python train.py --n_layer=12 --d_model=192 --n_head=3 --n_kv_head=3 --head_dim=64 --d_mlp=512 --vocab_size=13670 --activation="swiglu" --norm="rmsnorm" --norm_place="pre" --norm_eps=1e-05 --positions="rope" --rope_base=10000.0 --rope_fraction=1.0 --qk_norm=false --attn_scale=0.125 --bias="none" --tie_embeddings=false --parallel_block=false --init="uniform" --init_std_qkv=0.0332 --init_std_o=0.0 --init_std_up=0.0332 --init_std_down=0.0 --optimizer="adam_atan2" --lr=0.00191 --beta1=0.95 --beta2=0.95 --weight_decay=0.096 --lr_head=0.00751 --grad_clip=1.0 --warmup_steps=405 --schedule="wsd" --decay_fraction=0.688 --decay_shape="linear" --final_lr_fraction=0.0 --batch_tokens=32768 --seq_len=768 --doc_mask=true --train_tokens=269900000 --steps=8237 --dataset="wikipedia_en"
MLP neurons of a small language model. Each row is named by its layer, matrix (gate and up: input weights) and neuron, and shows model dimensions 32-159. Each number is 128 + 24 x the weight over its row's rms, rounded and kept within 0 to 255. Numbers have three digits each. A neuron's up and down rows have the sign that makes its largest values positive.
After each neuron's rows, "fires in" lists the words (lower case) most often at its 100 highest values on Wikipedia text that the model never trained on; "fires on" lists the tokens most often at its 100 highest values on Wikipedia text that the model never trained on. A number after a token or word is its count.

L8.gate378:088150128117161118117111103150166110070137177106132151140117110149167133102129117095150092114142129165115114120082128138135093099126186121120112075124067149075155144136101135095096094122140138093088150116144110153169134097152167127135117102122172121101146140134119129135148163083107101115141116136142125101120112133145122157133107105122108147177154141071142132150148107152106114128110
L8.up378:139115109128131076131125138133111105146084143172094157108139110113117079137082133107117170110163102105143128117118135145097097136114093137121143152151125054111157151124121185111121139126157110128133153098148135139134101090132115098137116152117093132140102164140151121139149140173138088120108129102105106166132074125137142128142112132113142095115154105127102128106152098132104119098108
fires in: "to" 40, "february" 8, "january" 6, "that" 5, "given" 4, "for" 4
fires on: " to" 40, " February" 8, " January" 6, " that" 5, " given" 4, " for" 4

L8.gate56:122095104099123127116094153170183138145149090153170119135113118145120152170147103124134139145137120140098106115162159099164101154150100157116122089101113157117091130152109126124163136147154153105130148123099112177143129130080094116136119083125129128170131134125164141135147146125135123154078097129118140121145114139149123115139127077133101173166126106096119132150115158163146130091123
L8.up56:113092079152103127091092126141123112108133140104116110121160109145089172110129124134118152086088128140135105178143128104084142121148124085120149109134091131126124144139109181143103109133133179149101133112112156152097092144156167134097132161080079160127126127096108107161098159128114173103180127153142151140123158127090108075116123133150139144123115133118147154135110144165097123129098
fires in: "can" 36, "will" 23, "must" 4, "should" 4
fires on: " can" 33, " will" 22, " must" 4, " should" 4

L5.gate201:168187111120141144096131107136146195146127123141113141164099116146100101128106133145137091134152161105116111140141123131107149163121124098086112117116108087122147141140072113183104131141141121107152151103134156137131148129112130122125120114093150107150168170146141139109142100119134109108116096149100118106132103060155124134123119100156108156124165108121101160135135151112185120169165
L5.up201:123130119127171131138070145151148161122108124151108171158135127104141116130113127142148111160109118131193081143136148135143149191146164150119120170133150126113127100113137093154122123134114167117156120102150111133124141128099152134085133122126117158066151105160103143085163122145138162114175130124140147117117161080141144144123111122130080101167143114122124142139087136134149128147119
fires in: "s" 47, "was" 6
fires on: "'s" 47, "al" 8, "il" 7, " was" 6, "ological" 4, "ary" 4

L5.gate59:107129157153132119114108093125177179148135078109096149129133068118136136126134119176109130116144136146077116142153133105092152120111129116068142143137126131135124126132123173130134151142151147089149192152148139118138122122120097137123111119099121117127153150145152110144094167156152078114123138181107159121118135088129106085141170078145139116134106114104135164112131128109144191126110
L5.up59:133119137129083104122094134139134119141086125125075119103089138119106129124122141153130108098153146096122129103175135120136109160106084131137151089108085117121091103120115143061163160104095127126133178173135112151107146105146150152132143126102127099117141165077123153132118132157137127132149160148117121102101113119086121161097138115148125120142113116152097141118079114128166158121115
fires in: "can" 22, "could" 10, "to" 6, "must" 5, "should" 5, "may" 5
fires on: " can" 25, " could" 10, " must" 7, "id" 6, " to" 6, " cor" 6

L6.gate359:160118141124122140090151129169175123127133120100120108123154102112155105136142170141139140070155125175123133080141180089156128105108088133116167129126109142110150148161150172117109112137181136147162103136129133159143183132123116134096112144122109132156101134117160148099144146103125108115120119139122112116130135114159170129126154140132152149169120135102106119111139134133073153122126
L6.up359:098093106112105168092141086107155132115137089133109156145125166124118041145167154098130112122125127128132144093084134143127127106148094093089133129137149143138136125119178125158146115157147152135155103095146115157155140108148178173152140117113134124117159126128160135132125089145156115115151120129107120148111118135169146139133118128134148131120117149119090168120115114164132113072145
fires in: "that" 51
fires on: " that" 42, " That" 7, "on" 4

L7.gate420:104131113105135104104127147136151142167158150180108137127133117119123120195130150153118097115137126136105096129182136087145104157143143135096144083079168124100140097143131141116136144072114169091140174127102160147141179159127105129121116124157131131123109125140141151149118106122134135110148127110130142143121143097184124153137112128164084132147136113132133064106149155108125137175142
L7.up420:119141149127100086098122110120133140112092124149076137112175134139095138142147158128117115153133081128111140147131188128145086177138134183129111115154094110121146095105141171151140170125090166098117141095140129141084070136146108133117089132101132141160146155117108111131136102071125139145102180113165165127076160128117133132130121104098096134123187155122101100110110133119146120065134
fires in: "a" 58, "to" 6
fires on: " a" 41, "A" 15, " to" 6, "ol" 5, " A" 5

L6.gate368:138120109124101156117156123152152116139099103137121135139142130143099114136131137145159096160127168145130084147121137100181106136141153155143146116117115120108171107138108130180161112120141120138147136151087107134119148102076098164168112112131141134113082175111094192110138126094130162122160119120118106155083127159106108165124120123169095128125133144088074152150112145106173142144149
L6.up368:134156145158098090109105148105113149157143171154120132124157132165166049146124169179101130120130137093094115137144139111138156127137132091122126126100127074158140145142126172142059143193159139152145112152153124134164152118125079142134120170118156138117130107160120124159148137124147102150174129132116163157110121104116160113149171107144136143132152167133129126104128173102166114139134
fires in: "a" 71
fires on: " a" 73

L8.gate348:109145104122139141099125157127170147079119150109079140139113117153088131100152070123092137117150128165082140122122083137144096148113153124107150125122165118091153122100139125149105144118125153085158153099153141146071117100137102153158082149162126106116094126112150134148113163141106155122134122151148136136122133107125164179140106068143103116138103125109167139100158116136134111113160
L8.up348:119084132105123108110120106083177104092128135119145121131111150122124147164080060110145134123131139155165120102139170136108134114108111100161114156105140122117111096176109099120130178129130097083118091126142132158139123135102146147152130082121127166090158143114126149157125115114120169144116124117138109134135127118140123126153105133132153135132103129122101097118112141118193056115133
fires in: "to" 39, "not" 20, "and" 8, "t" 5
fires on: " to" 31, " not" 20, " and" 8, "'t" 5, " To" 5

L6.gate420:120147103105069143145093126159142144105100106093128110088181105151092138141114130154117115152143153136078106154138147098158090165143082111110122117054147105116101099110132108144105129120141142138082158130156133131106108122120097111132097147123118120130139176103156136112106170138136069096115123143126106126132138108134106152167101116134125140145164147106110137075153136117149113182135
L6.up420:154123156121111158134154132110143160161131108122100142146097126081121118098125138127153128092123098130177177107146110134103123129110155122101113134133091118120164102153137153094118093098137119090098135140120143123104132098134114139107156119145096146094144104124096142172117142160127150139112130134144132153155151118104080129153115126165176145162091162105145132120076153092109082115109
fires in: "to" 24, "after" 22, "also" 5
fires on: " to" 24, " after" 22, " also" 5

L8.gate240:091152175124146169121147157145148146085132109151128113161123126074130134120106103131114120105171137143135123117144120123160117129157142183090114139109115147132139128136108104192098113134131147084125141103103105195172146098121120125153109152175113116090116142112103129162079130109150106113183153128114146097126137140085114136147144159140114157151102109111135129101180113120119127155105
L8.up240:090136131129126103095150106132098136124113139143140117134138185083115119104096138113089098133120132142107126170131155130167094161126126145133146145100116142102145125117135125150098149140138105116134057170128102143104100141136138090185139160125097130090125081151123121157127143134086126140184148108150140146172125136136101111092162115146133150109094136152146113155157134145118104136120
fires in: "a" 52, "year" 7
fires on: " a" 52, "year" 6

L4.gate408:109152139141116130132126144159110131183068147129135133144104145114096092116112140129141157126086094123115125098139100124109158134176074150099144115103112094133125149128152117161127153130174162153134096166125168096139150130158112133113100108135115173124115095125128129138116077141095114159154149176142116105135117109132146133118168112164121165125089120130115156139114157111104134106131
L4.up408:101152120131127106101145068130089104126126115093137107136137128105078123125100128152139147098096139091093127129153138115095119109111111154144137102143096138147123162114158105129119148121138143092056108171130136091113112170102140131128064153116125153113133107089121123123142102140150144116146142119163096113130176138131109136113142101158115159125175115149130139107115146105132137127104
fires in: "has" 53, "have" 34, "had" 11
fires on: " has" 53, " have" 34, " had" 11

L6.gate279:158103130112123133123101108130172131078183093125129089137159115091120146117109099116109152143123148111131108120125175109140095119136090156111179084153126116106110167150107130141128109105163118155098153124140143126096148099155106099128160128146094125139096085134160103154165131117089115136116118125095140160163128148114114136175127131091131121141121112104148130110162110117113131123150
L6.up279:121091117112140117139122133124150139096156145093138130147182120128097116144089121119146156151139132095130105082148131132094143113141128175140099139142144115149117114117105099157176101102147127227161103109111122152098148160102136109113119138098127116150089107134148117144141143143140126129125152112130153129153115136116136129137151149073121130173125128123086145062164146114143146123127
fires in: "more" 19, "well" 10, "most" 7, "highly" 6, "very" 6, "quite" 4
fires on: " more" 18, " well" 10, "ly" 9, " most" 7, " highly" 6, " very" 6

L7.gate122:130114136151119190159109130150135145083150150122132110121117135118152114178095116136113126128173106105108083137134136114181101148136122137099116124140147155106179141143072169154134132132151101089080114143114111192153130114110085109125143129148143098136125131102161122162114130160159080127155146145122126125164137146137133114140127148127155122199144140122146122093147104085150121107127
L7.up122:120142117130090178120128071114151151088131163142112122151136122106090186134106123115107108121167135128113162136102100134136162153088127113150122115102171134142107158140144149100137122168167151108095151128172154101149111087182101089165163094131107114143127132097134128166140123146128151120154114193156093139135121122132139136139126128148150139141145119150100151181155138109129077139127
fires in: "s" 20, "more" 12, "its" 10, "her" 8, "their" 6
fires on: "'s" 15, " more" 12, " its" 10, " her" 8, " their" 6

L7.gate195:162107126127095113107105151157148141140134123124122133156114134102110118141082133130152116113162086123165075105134114103102089127139159145121131145116192128094119127158094084154159148151163142084116128117152195168169160156152145125163125121123123122148105160155138169139093132099147125115161126132127105144115092126133172132134105126143136153135125117101125118102149136115147156105128
L7.up195:120090154163149113142125165132163107129131153106115135132154125122093138133174155160145118130164079122137133162163090131139105163110134084082129129110092124097143159155132159126130120149137163153087133065157160156115083121136100130115139083087141112131163164153134133174134156131158107125120128149112122121134125144132173102093137108111146103114174115127141110086116101191115149085119
fires in: "the" 80, "leory" 5
fires on: " the" 79, " Le" 5

L8.gate83:122117119170125141127136119106151168097117139089111116141102124097131132136125093148159118124123097114134138118116132125114077119160132155111116125132122105081153122114123087132112118119140118134122173097112114159167117085118138169091126147112099088079103099136182121163146125131147156088171120180125144146127174116166146178152124088111113163182137148090147074126147127101144150081128
L8.up83:173147109132149131154105136138109132097114104159119131151143138184108123109172170108106154155134136091108149152129136137108115130151079119114137124141149123108143127123134146143156162111121139143124176055092130133113124095124126100136100150154084154109064067149112128143118146133134117156137125150092083102120081097108147158127132122167118103125179126100116157167106117133142152111130
fires in: "in" 56, "for" 16, "about" 6, "since" 5, "to" 5
fires on: " in" 56, " for" 16, " about" 6, " since" 5, " to" 4

L8.gate292:117123118117087090127125171095137149126161162107121145130102142127091135156081066132107139084151092137164153114158158114122071135123106162103154123110140133117152117141111127109130117146143116101095121177129182153160125156130097124097118082130089131083075169141163117175121137164125156104137122126147127134122117116144129091153132082132139097142120129126156118113158157105146149071133
L8.up292:118128162126126138143107124126125147104139069130107129130138091135067119080131066075120133120136122123143116125120122130151112154088123111087130122108158114098135088136109114124084121128107122064125151145065113172146103115147122148109137098119123112124140162130114126117146148113106118115123154187149152117103121141139094166152129140162129096154088111127086131117101145110132111104125
fires in: "to" 86, "not" 4, "of" 4
fires on: " to" 86, " not" 4, " of" 4

L6.gate77:140136168156100107115136115099134137127122124137132086110146163115089138150112160163120113159130146098078065114117123133170143097118141134063137129098148155139088107119109121133137145161137156114116134143156213126167124118096101093118147129081112140087101113101115124162108049120142121103177161119124118148142128104122089119161124132146116107124141103130145155143109155121144182118119
L6.up77:083121175124113109125124107124145120084115129121127104135085146099096135084077113123125149112126107122099118136118111123148115133137175149126154113143149150130140129149175130120112144155123144107075153126165150148145144137125148124108184134119146164118124136099108121158121114163120147106119106146099111166174112152127112131131122118165124145123092100136161178128158094127162097097137
fires in: "had" 27, "have" 13, "has" 13, "not" 8, "never" 7, "are" 5
fires on: " had" 27, " have" 13, " has" 13, " never" 9, " not" 8, " are" 5

L6.gate502:113187116132146136091131151168140111130168137146155157142144150126142079189109105131109139105136082140140090122121141125127111133181127098114119130103146143092153119165114105136093149115126116103092137114133134170156139130115101121131117114134048120159115162101143159144142150089156066113131099143138116102126110114134130121182105121141119166149152168084125122098174113159096143101094
L6.up502:152157164124134123124089115151136108165107111139136123105100135098162085130076105117107107158119146099135106113135107114127133115170108118125107108107158087135169112119108117131048147141144112164147113103126136101109151130140133148107128099122138106178163151114189121126131147133139100150136153127164100134138133110114171135113142139111101164149067160103105129096163149127068148141116
fires in: "his" 20, "her" 13, "of" 12, "the" 12, "young" 5
fires on: " his" 20, " her" 13, " of" 12, " the" 12, " young" 5

L7.gate488:134134103130127162094148141150126112153163148169092179139150154146128111162118138128171116117109073198131108137143135108147076119168154121124138160107125159132136119149134113165133135144118153118122156123125130156162132132106098133154112125154145096160125176123134171162105155131143127080135118133148084162147127142112134129136096128112105098171107141142111110140143164083164142126148
L7.up488:135122113116113188153156102119117168102154116101169107151114131166155114090156070113129127079134171142134139140080143121112134116107116117140145110154118122165145147104122155149103104115124145160156105083146157161110117139130126124139103143168101149119135103121131121082090120126120174147103129117112129099125117131142092130138163133096140121108147136110120167144163139137122106093113
fires in: "and" 57, "well" 24, "or" 5, "far" 4
fires on: " and" 57, " well" 24, " or" 7, " far" 4

L8.gate502:120098155123119165146135099154149140142139144130130146148155115136125117122104143176127133117135114118158132106176134087073175140139103064100167126134153117134136109154120135142138130153130122137144129158113122138157172110142130105177165113103147132140099137132146111150131122169103090120145148135093166147143080142166112125160155155124166139128087161115108142153129107103141146143147
L8.up502:091132130121080137119070106121160130155136148178139127120095135128084135121147101111069120116134136098126125134117106134104123125169102123144113139171162061113145102123133160120127090109132143134146126119128105142113165113106144140139142139100131120146106078105126145135173135120142144126160142143154149090138106139143121117098154133137160116140125167128131112129182140176120140097134
fires in: "of" 71, "among" 5
fires on: " of" 70, "an" 4, " among" 4

L7.gate151:155151147135094140110154070148161163095101135147127103155130119165121136138099139164200108059124151145149104103107109103112133111149145163112132119131132113166171127110133134130113131157140136096106152113137155148134132124164118112124097121116123167101148115121119125133116130124134136159144135187128155150135135124145145149154111090171164153117135137109127134110123106100149148148123
L7.up151:106133123128137147133118104140167137119187095129082125135156170121084114164109140126127122180149132110122125110107122112135170107125146142133109129133126176120137138172120120147125146146193147168089148126153186126165127140156127117117173121081147077143105165145147157148115088142149153129138130149129165136116135165142158118141142114148116165123160147084106124130126135094118162119134
fires in: "s" 84, "the" 10
fires on: "'s" 78, " the" 10, "s" 6

L6.gate250:101101125121092109103136129151159125131132119136113100104127130114110140106159163151130169087110116098130112125172101117112149113128102106086147176131150119110142119150116101131116155127118112109095151122098167145154111084171091104117129099093138109131126156109118152116164114108118131082114179117094155124104106133174148106157104064156177126100111099120161127094126102112109149094141
L6.up250:136098096135165171108121125102139093136101104093127128111138065164094124090162151150130156129132131148150142112131108135170119146121144097119151103113122140090118170089127147124095150112141119128142105108144133134138135115124162152168176109121121133112156149172063163154116129079111117116115134124125138150117146153173167131134136118104106132107125134136174102124091103215120131084119
fires in: "that" 52, "which" 48
fires on: " that" 51, " which" 48

L5.gate447:115104109170151142178121110160157138159164116093105139153124162094106147116094118157152148130114104145104135131129088118149103093130178123103152135100102151113109100117098125169097145127114181101133175110156116132149150130178117151140131108110143172131128160156137149137121168192123160137120130110132104169173156103148144153098089146094116132126145086125140160127148174118150105127128
L5.up447:150138121111115155140103120092119121161097130080136132154162153127112134135079117156163138149142149116152103143140128121143117152130145120118111157113118108126138134170133085130121131153133114138109096111144171112041137142127091101129193112143130149154162136107096132163066148128160118133167107150122139140147132100119133150155108125098127089121126107149125146125139135178130128153118
fires in: "and" 38, "or" 23, "as" 23, "also" 5
fires on: " and" 38, " or" 23, " as" 23, " also" 5

L8.gate352:107157108113085148133127073166147140115120175164126135157152091118142136168163108132112082122143121155111130101152109124153147148137168139159166109108117111156128085135104149152106129146160105127139168148116119145111108120131088117170100126173169152137109150135147143111107111125102106094144111095117126144093124137128136137146115119118137118127140140150160165125154108163165181124178
L8.up352:141166169156127131074137096133165098162132115134100135092107091121093092147139186099156145096111122151123112131129127126103111131123092160132131118110160116120159093100109126091129085138135126112108103131124108127130125166117156134142120135124135094129151138172168113148148134133131144137128139106174121159103150103114094129091138150167150121145100108135123103113154120118082133182096
fires in: "a" 21, "and" 10, "she" 9, "year" 6, "an" 6, "received" 5
fires on: " a" 21, " and" 10, " she" 9, " an" 8, "year" 6, " received" 5

L5.gate288:139132185100154145146126094089161161124134154118104119126131084118123105123126140132129186096092092190170131125161142101130115094161110139096173134121136128129137098160092118098105145147126122162112138127100112150131125128144084093102127138136107121094117136128113133178144134115142113122101145184128153136152099120099135146143122141159140101148173172064130138132118115134129102130144
L5.up288:150149142155170141148115114115152112142118144142135145163128126136136123072164119101146147153123159143109144179163152135121107123141084123112142137125107138092104142167160115114109115123139110112111109090115052157155123130148108134107170145145106162122161119142123127129129140121123061127117136157177127108117129126133126189117133111143145123120141128103157146163105120115150105112138
fires in: "from" 77
fires on: " from" 77, "ru" 5

L8.gate128:092162165117110118164115118149146152126152156137116105132121158110083109098109104112126092121117123113139132140094151137116118102161134118125126128097122137095100135110131144150147110155118128097073137120142140183118104156135086072088108085091129092150149149101091185141130111163128124136129137149140094119132124119126111165129108073143162123126170116190107128113124142149110097136142
L8.up128:096138110134127178116137135159122172085116062135139141105109134104145117125139112128150152138156123116138120157156072124155099128119126146092137117114155133103111137183123119109142150119171095163150125135173133134165130124121132094142085109128091141157122146112110125105133131115151133122129107143119145124111143117147146113139075138200108125116146131112086143134175155135134102131099
fires in: "s" 27, "its" 20, "was" 9, "to" 4
fires on: "'s" 26, " its" 20, " was" 9, " to" 4

L8.gate165:142141099182162134099139121166142153099135149161145152131158124121110141135142091117104142136092161113141117136093161123120087126133080136112151110145148157132127122148142121143184110098141117096113147124105142155185110110137120100111121128118129134165085101131094109161112128138140141136142131139122156092115157097104110137137117121125118151150127148047130104161153145095166124142125
L8.up165:120117143110105100119112160131132110130130133148133144138150152099113128122124106093155112185140123117118108112164091141097140119129155131097143145118108097084151126139088124086156137121114127126118132103121100125108157157081104132099131109111133118179122094137115113128118137114120160171109142136096127127108110059108104141146146085136138164091125134086128112149109096136098128144150
fires in: "be" 16, "is" 15, "was" 13, "are" 12, "were" 6, "now" 4
fires on: " be" 16, " is" 15, " was" 13, " are" 12, " were" 6, " now" 4

L8.gate389:128130115132137184126137081170177162147154128121115112138125089115162158087093154147116095158108109167108099090147098114130189123123147099101142086156124135116116158142120074146142071125133143160124156107133164141156153078119142122114115085147143138133095084133102126157116110183144113132092128162152174100142144130132109078197115117098088117145146123105165121150131116116178167133144
L8.up389:147127125123106127101147163117122123140139125103161149122140126114146140137155136085125153112126121173100122138104122131145101094145120188136076123168142093136165133151073126168146128117092156130089155090143124127151116184155154127109100133124106094143114155133100038136141123097147168125123119156158120150135142079131121119157114105155083113114130102107088149101114166091096134092112
fires in: "more" 22, "most" 13, "very" 12, "made" 9, "so" 7, "found" 5
fires on: " more" 22, " very" 12, " most" 11, " made" 9, " so" 7, " found" 5

L8.gate368:114139115096103133111088087132152133107122086100073139170144073117117126094136068108115120135141123156140115157158128126117122128106070117145132138108112102118133135101109117101131136126143122097093201119107133120097137111180095160115083097103131110136099172102093097139123136132122138098142134153146096143091123086133134144125134098135125119134115144097117103137105138135133115117137
L8.up368:151088118124144052076093146128126094132138131142101178136129087089117148122100122113100139119149089125092090106148068122120131104119130111139129114101132138133096106117141129099132130140126130108124103147136130144108105122175160115095147118115189161116118138105126080172114160073127115123185155107131170116094111104106126110123149172159158132117088158103136078133173128103130122129118
fires in: "new" 61, "can" 6, "to" 6, "will" 4
fires on: " New" 64, " s" 12, " can" 6, " to" 6, " will" 4

L8.gate172:126117157109097125114174115111139122103136170132101113167122104151162125151130109114154131134143165161145118116110105138113078109135143127099142106098132106076108105145125111088085138101138118086133136087126112155142126085155132092140114145127143121109096176117128115162146137106136130111131082130129140090150121113104134116140135114194107124166100157107088141125128128116140098082136
L8.up172:133086163082135055137135157057153149133118120125107127139112140159159159094092090085108148135143133136123138110172127116120114124146133118096166136149115158119118083147108127123139160137122104113165163144133124114136126134147140117132152138096128115125092137106173104111147130111110129136140117082152124086128164086136166142133149117135107156120109085126079120098151155099151085104130
fires in: "to" 50, "may" 8, "not" 7, "will" 6, "could" 4
fires on: " to" 49, " may" 8, " not" 7, " will" 6, " could" 5

L5.gate34:119176114153145090154108118125173126151089139148149101170106100112179114118119154114141155129155146144125103136120140115121097107112101134130169118136143141105136089104145155137086105136134101074106189121101135127130124124082121128085112114142095109101131142098145142157146121162129116081170109145146102090097127087143127161126142153180078118177150135099104139074138131097118136132130
L5.up34:117110132098152166141101117146102142147181100136130081150153125187144101127145118178140122144116111119086152126146087122108095104140126118129117108121098101148094104092147136121082051113133129108166155143093154133094163138082173094106147143089155125133152147158132143147110134142142154127137117137131118110154106115123124146151153142124111124163164153131100140131117153090119140098132
fires in: "by" 26, "to" 25, "from" 8
fires on: " by" 27, " to" 25, " from" 8, "iv" 6

L6.gate177:112083115140089097090128109092178107078109123128120117174110104142157126116095148119134123123164094137143127130134155135128130138136104099136161089141157128108113152144127143109112110111160127121112178134111164160193077075096084123134107118083113145138125070117128124156152119128131167116134155109139124103093125142106107130133139103144107138146137079147106137070160133131112120103157
L6.up177:115153138116130105170118094140150127128086123097150121107140105163160087115134103149122132110171111116139116156117114148096101102125133151090159139121165112090107145145149171094142164120147158109096107117137180128146129145128093083121147108129102153091135159131174109153147129101118115085123103167137137129154114095099111134160095104130138123100104120119139142142153194086154113095131
fires in: "will" 26, "to" 24, "would" 20, "not" 6, "all" 5, "being" 5
fires on: " will" 28, " to" 23, " would" 20, " all" 6, " not" 6, " being" 5

L4.gate225:103145166137133105116151101104145142114141120086177112128163089212105089082152131128148110160125080116129182127112149112168138147109140124129164120100153113099154127128140143171157146125139125094108111095126109131141128153099154097131107096173157131090142115113117123155123065093128095153103104119122106119083134145108129121143102147132114101116164121102151143138170145136162148086111
L4.up225:110154105142134071114115170154169118114141119104155158110122127142144128120106118106107122099116106155136148130114111132110134165157119178128137120140139095097111153148106126132131152137101129153135107103154148116137150148109163123077124128127142189124140144089138107130135127131141089152124167140137088124108144103132184205121170154143150117143151117132148154144152091173094152154114
fires in: "at" 72, "from" 6
fires on: " at" 71, " from" 6

L5.gate270:136145137121141150110142110135144130119136126090107160161127121102151105159129152143141143114077154160130137137136153102143131120136094109102150083095147109124138106125105143135151189137125097134130132126109115106152155124138134192117106128090116102143136142111140123126161124132091123119129143104148125051087124123154140110127139083090097121203143196091078088111131127111134119152152
L5.up270:106093119085133160118114109102104117136118119094101075130092129083128145085132142083193117132167166109155137189088107140146136122090116069148159106137099129111136157141152169143134113144131175141153101114124138098130140124153146174132104161102120130161151116144180105103116114099137133108157120157113101138121160092140131133114139103117133120136128150132142128136126101147124098093118
fires in: "that" 79, "as" 15
fires on: " that" 79, " as" 16

L5.gate158:138127150117108143122097136122192152080118143142171137160141101139150099101117156133142161117129168155116137126129139119152101057147118174117146117183145184106139120127112109125116097129108102127108117095091123153089135111121087156110151094127116103124129125133088126122107129092136166137117101150110128126107135155166167150120118130125103112139153120087167119123163178113148124166150
L5.up158:157092054131122126128106131111124121155179139119146155146136135194158118139112114123122153138146106123089126113081111143144113139089102072122122130115109133108190110194121164108074120105147093132123103120145103170132126106099110138118124128118087109126128180119141102140135146135157126093167093112102137129151149119160120114125122151165149139159112108127163131117089122114114132106122
fires in: "with" 20, "by" 13, "of" 8, "where" 7, "to" 6, "which" 5
fires on: " with" 20, " by" 13, " of" 8, " where" 7, " to" 6

L8.gate144:149122108129084141133153111144121145122110101118123152155171144125103104139130127128116093109143172176152102122108115115100127166137110099102150087105091146089154090150131115140078116098146135115115166106115156153138134130134127118097102118112089097179140156092092143107158110093103115112127109126109101144107136061126110136135116095101146096152129160106073143099118102147128141126133
L8.up144:170141101117114109150167161101129115087121142145132147143127158117141140171099140123145146079156099100114115128096176137107147110107121103099119155129149175126144124120109141112156130142117096156151120145110141112126138109104114124126148156154116139134074138105148132134132117143157140124169102127127149084119121206105118131090112128148116117092140105090151083112147104148140151143085
fires in: "his" 32, "her" 10, "s" 6, "its" 5
fires on: " his" 31, " her" 10, " J" 10, "'s" 6, " its" 5

L4.gate463:116107163105124112126137136142156132106116120109118153168165122144142121130141147108113120103150121154169133159134167118162075083142114090137148102093123153108085103164131089117161185167152119122134123112133107157137090105098117105120109108126104131126104143070133117176143131121121122106105127129124138114119128156105147125112119107140098109175119170095116154121109130112147111112131
L4.up463:127108130148125123097159142121129109138091165069088117147187128157133111107121115116165157149135130110132130121099141128114121139108115108123149172108150122126146088126156122131135122110163116110097124127117128126144118147104130146145121103091133119163061120162124071125153165124084129129129095134143133060086136118189129133122144120106135117076144134159169119108131144158144097125117
fires in: "of" 32, "in" 6, "with" 4, "shevchenko" 4, "worship" 4
fires on: " of" 32, " in" 6, " with" 4, "v" 4, "orship" 4

L4.gate120:124115144093133139147152158119155104117160101084137118130120159081104135119130114103128103133154106132096154140142138128150079093145112119134094117141165143136128098125152144111094116131146113093062128099181114173117122112110091154110134096127132128136077152149159149146131181147118115099124101179102143159142165148124131115123134098115105163151115103106132116115132136145157118104146
L4.up120:103115152149142132165152125126119123171118125094154113136082188083075123159140147110143135128117124134119139129144184132127133110150159117109110138120150086120138157115153145151109110118117170082116115102201151098107132167135093141132133165151142113114118144129122066106147153150118150115158113126145113132098197141149143137085137125129120126123134118120167126129119126163100147155111
fires in: "with" 27, "of" 8, "coach" 6, "for" 5, "while" 4
fires on: " with" 27, " of" 8, " coach" 6, " for" 5, " while" 4

L6.gate132:129105128127101101140117113145185154124155186112139120121139127101134095078121121156116150117158125115107123146162113107158135141127128130088165144111152130094132145134130129129121111141175119071072153132117114154146104131152090130136125119119134129157130143150128125164135101197121138145196102157144137132139121111144147090137125104126122134172119093075131147102144156113152158109123
L6.up132:140094133079121093092117101113157170124173118144136118114111111080138156106096113117101119107127077109107138156124139139160100113111117129132120153165095110137097161122126173134157150118120133108104117149188101132085086102139122067141116118130145138129114139122095123125136079144136135090187129154116151119161146145116122118140132119087143113149150092138124190142100129090159130106131
fires in: "is" 26, "to" 13, "was" 11, "are" 8, "were" 6, "of" 6
fires on: " is" 26, " to" 13, " was" 11, " are" 8, " were" 6, " of" 6

L4.gate406:104135131141096119103144137126166126114146117142118125086143150068106119111125145101122113128126072116154121165142125123145119133158159138083132106128143126123102124126105143161135139125157125120156124105135098158164173136134104126170158154104098124104098113164129150169141110109114124113130169109147159098130146096068086106126124115129149118139084126046123131107140123135137149122112
L4.up406:146124132111111155127108103116141104133138160102102106080174129090088143147113137111106094100163124111134144189118112136143078124142160145110166116119111103134109110179120164155179175128114120119143102126131067146108129141133125101149129138071110112094118168182154089125129130125133116132165146096147137129137138136058112121122135133118163105112146144094128125124146123119150137181097
fires in: "be" 36, "a" 15
fires on: " be" 47, " a" 16, " l" 8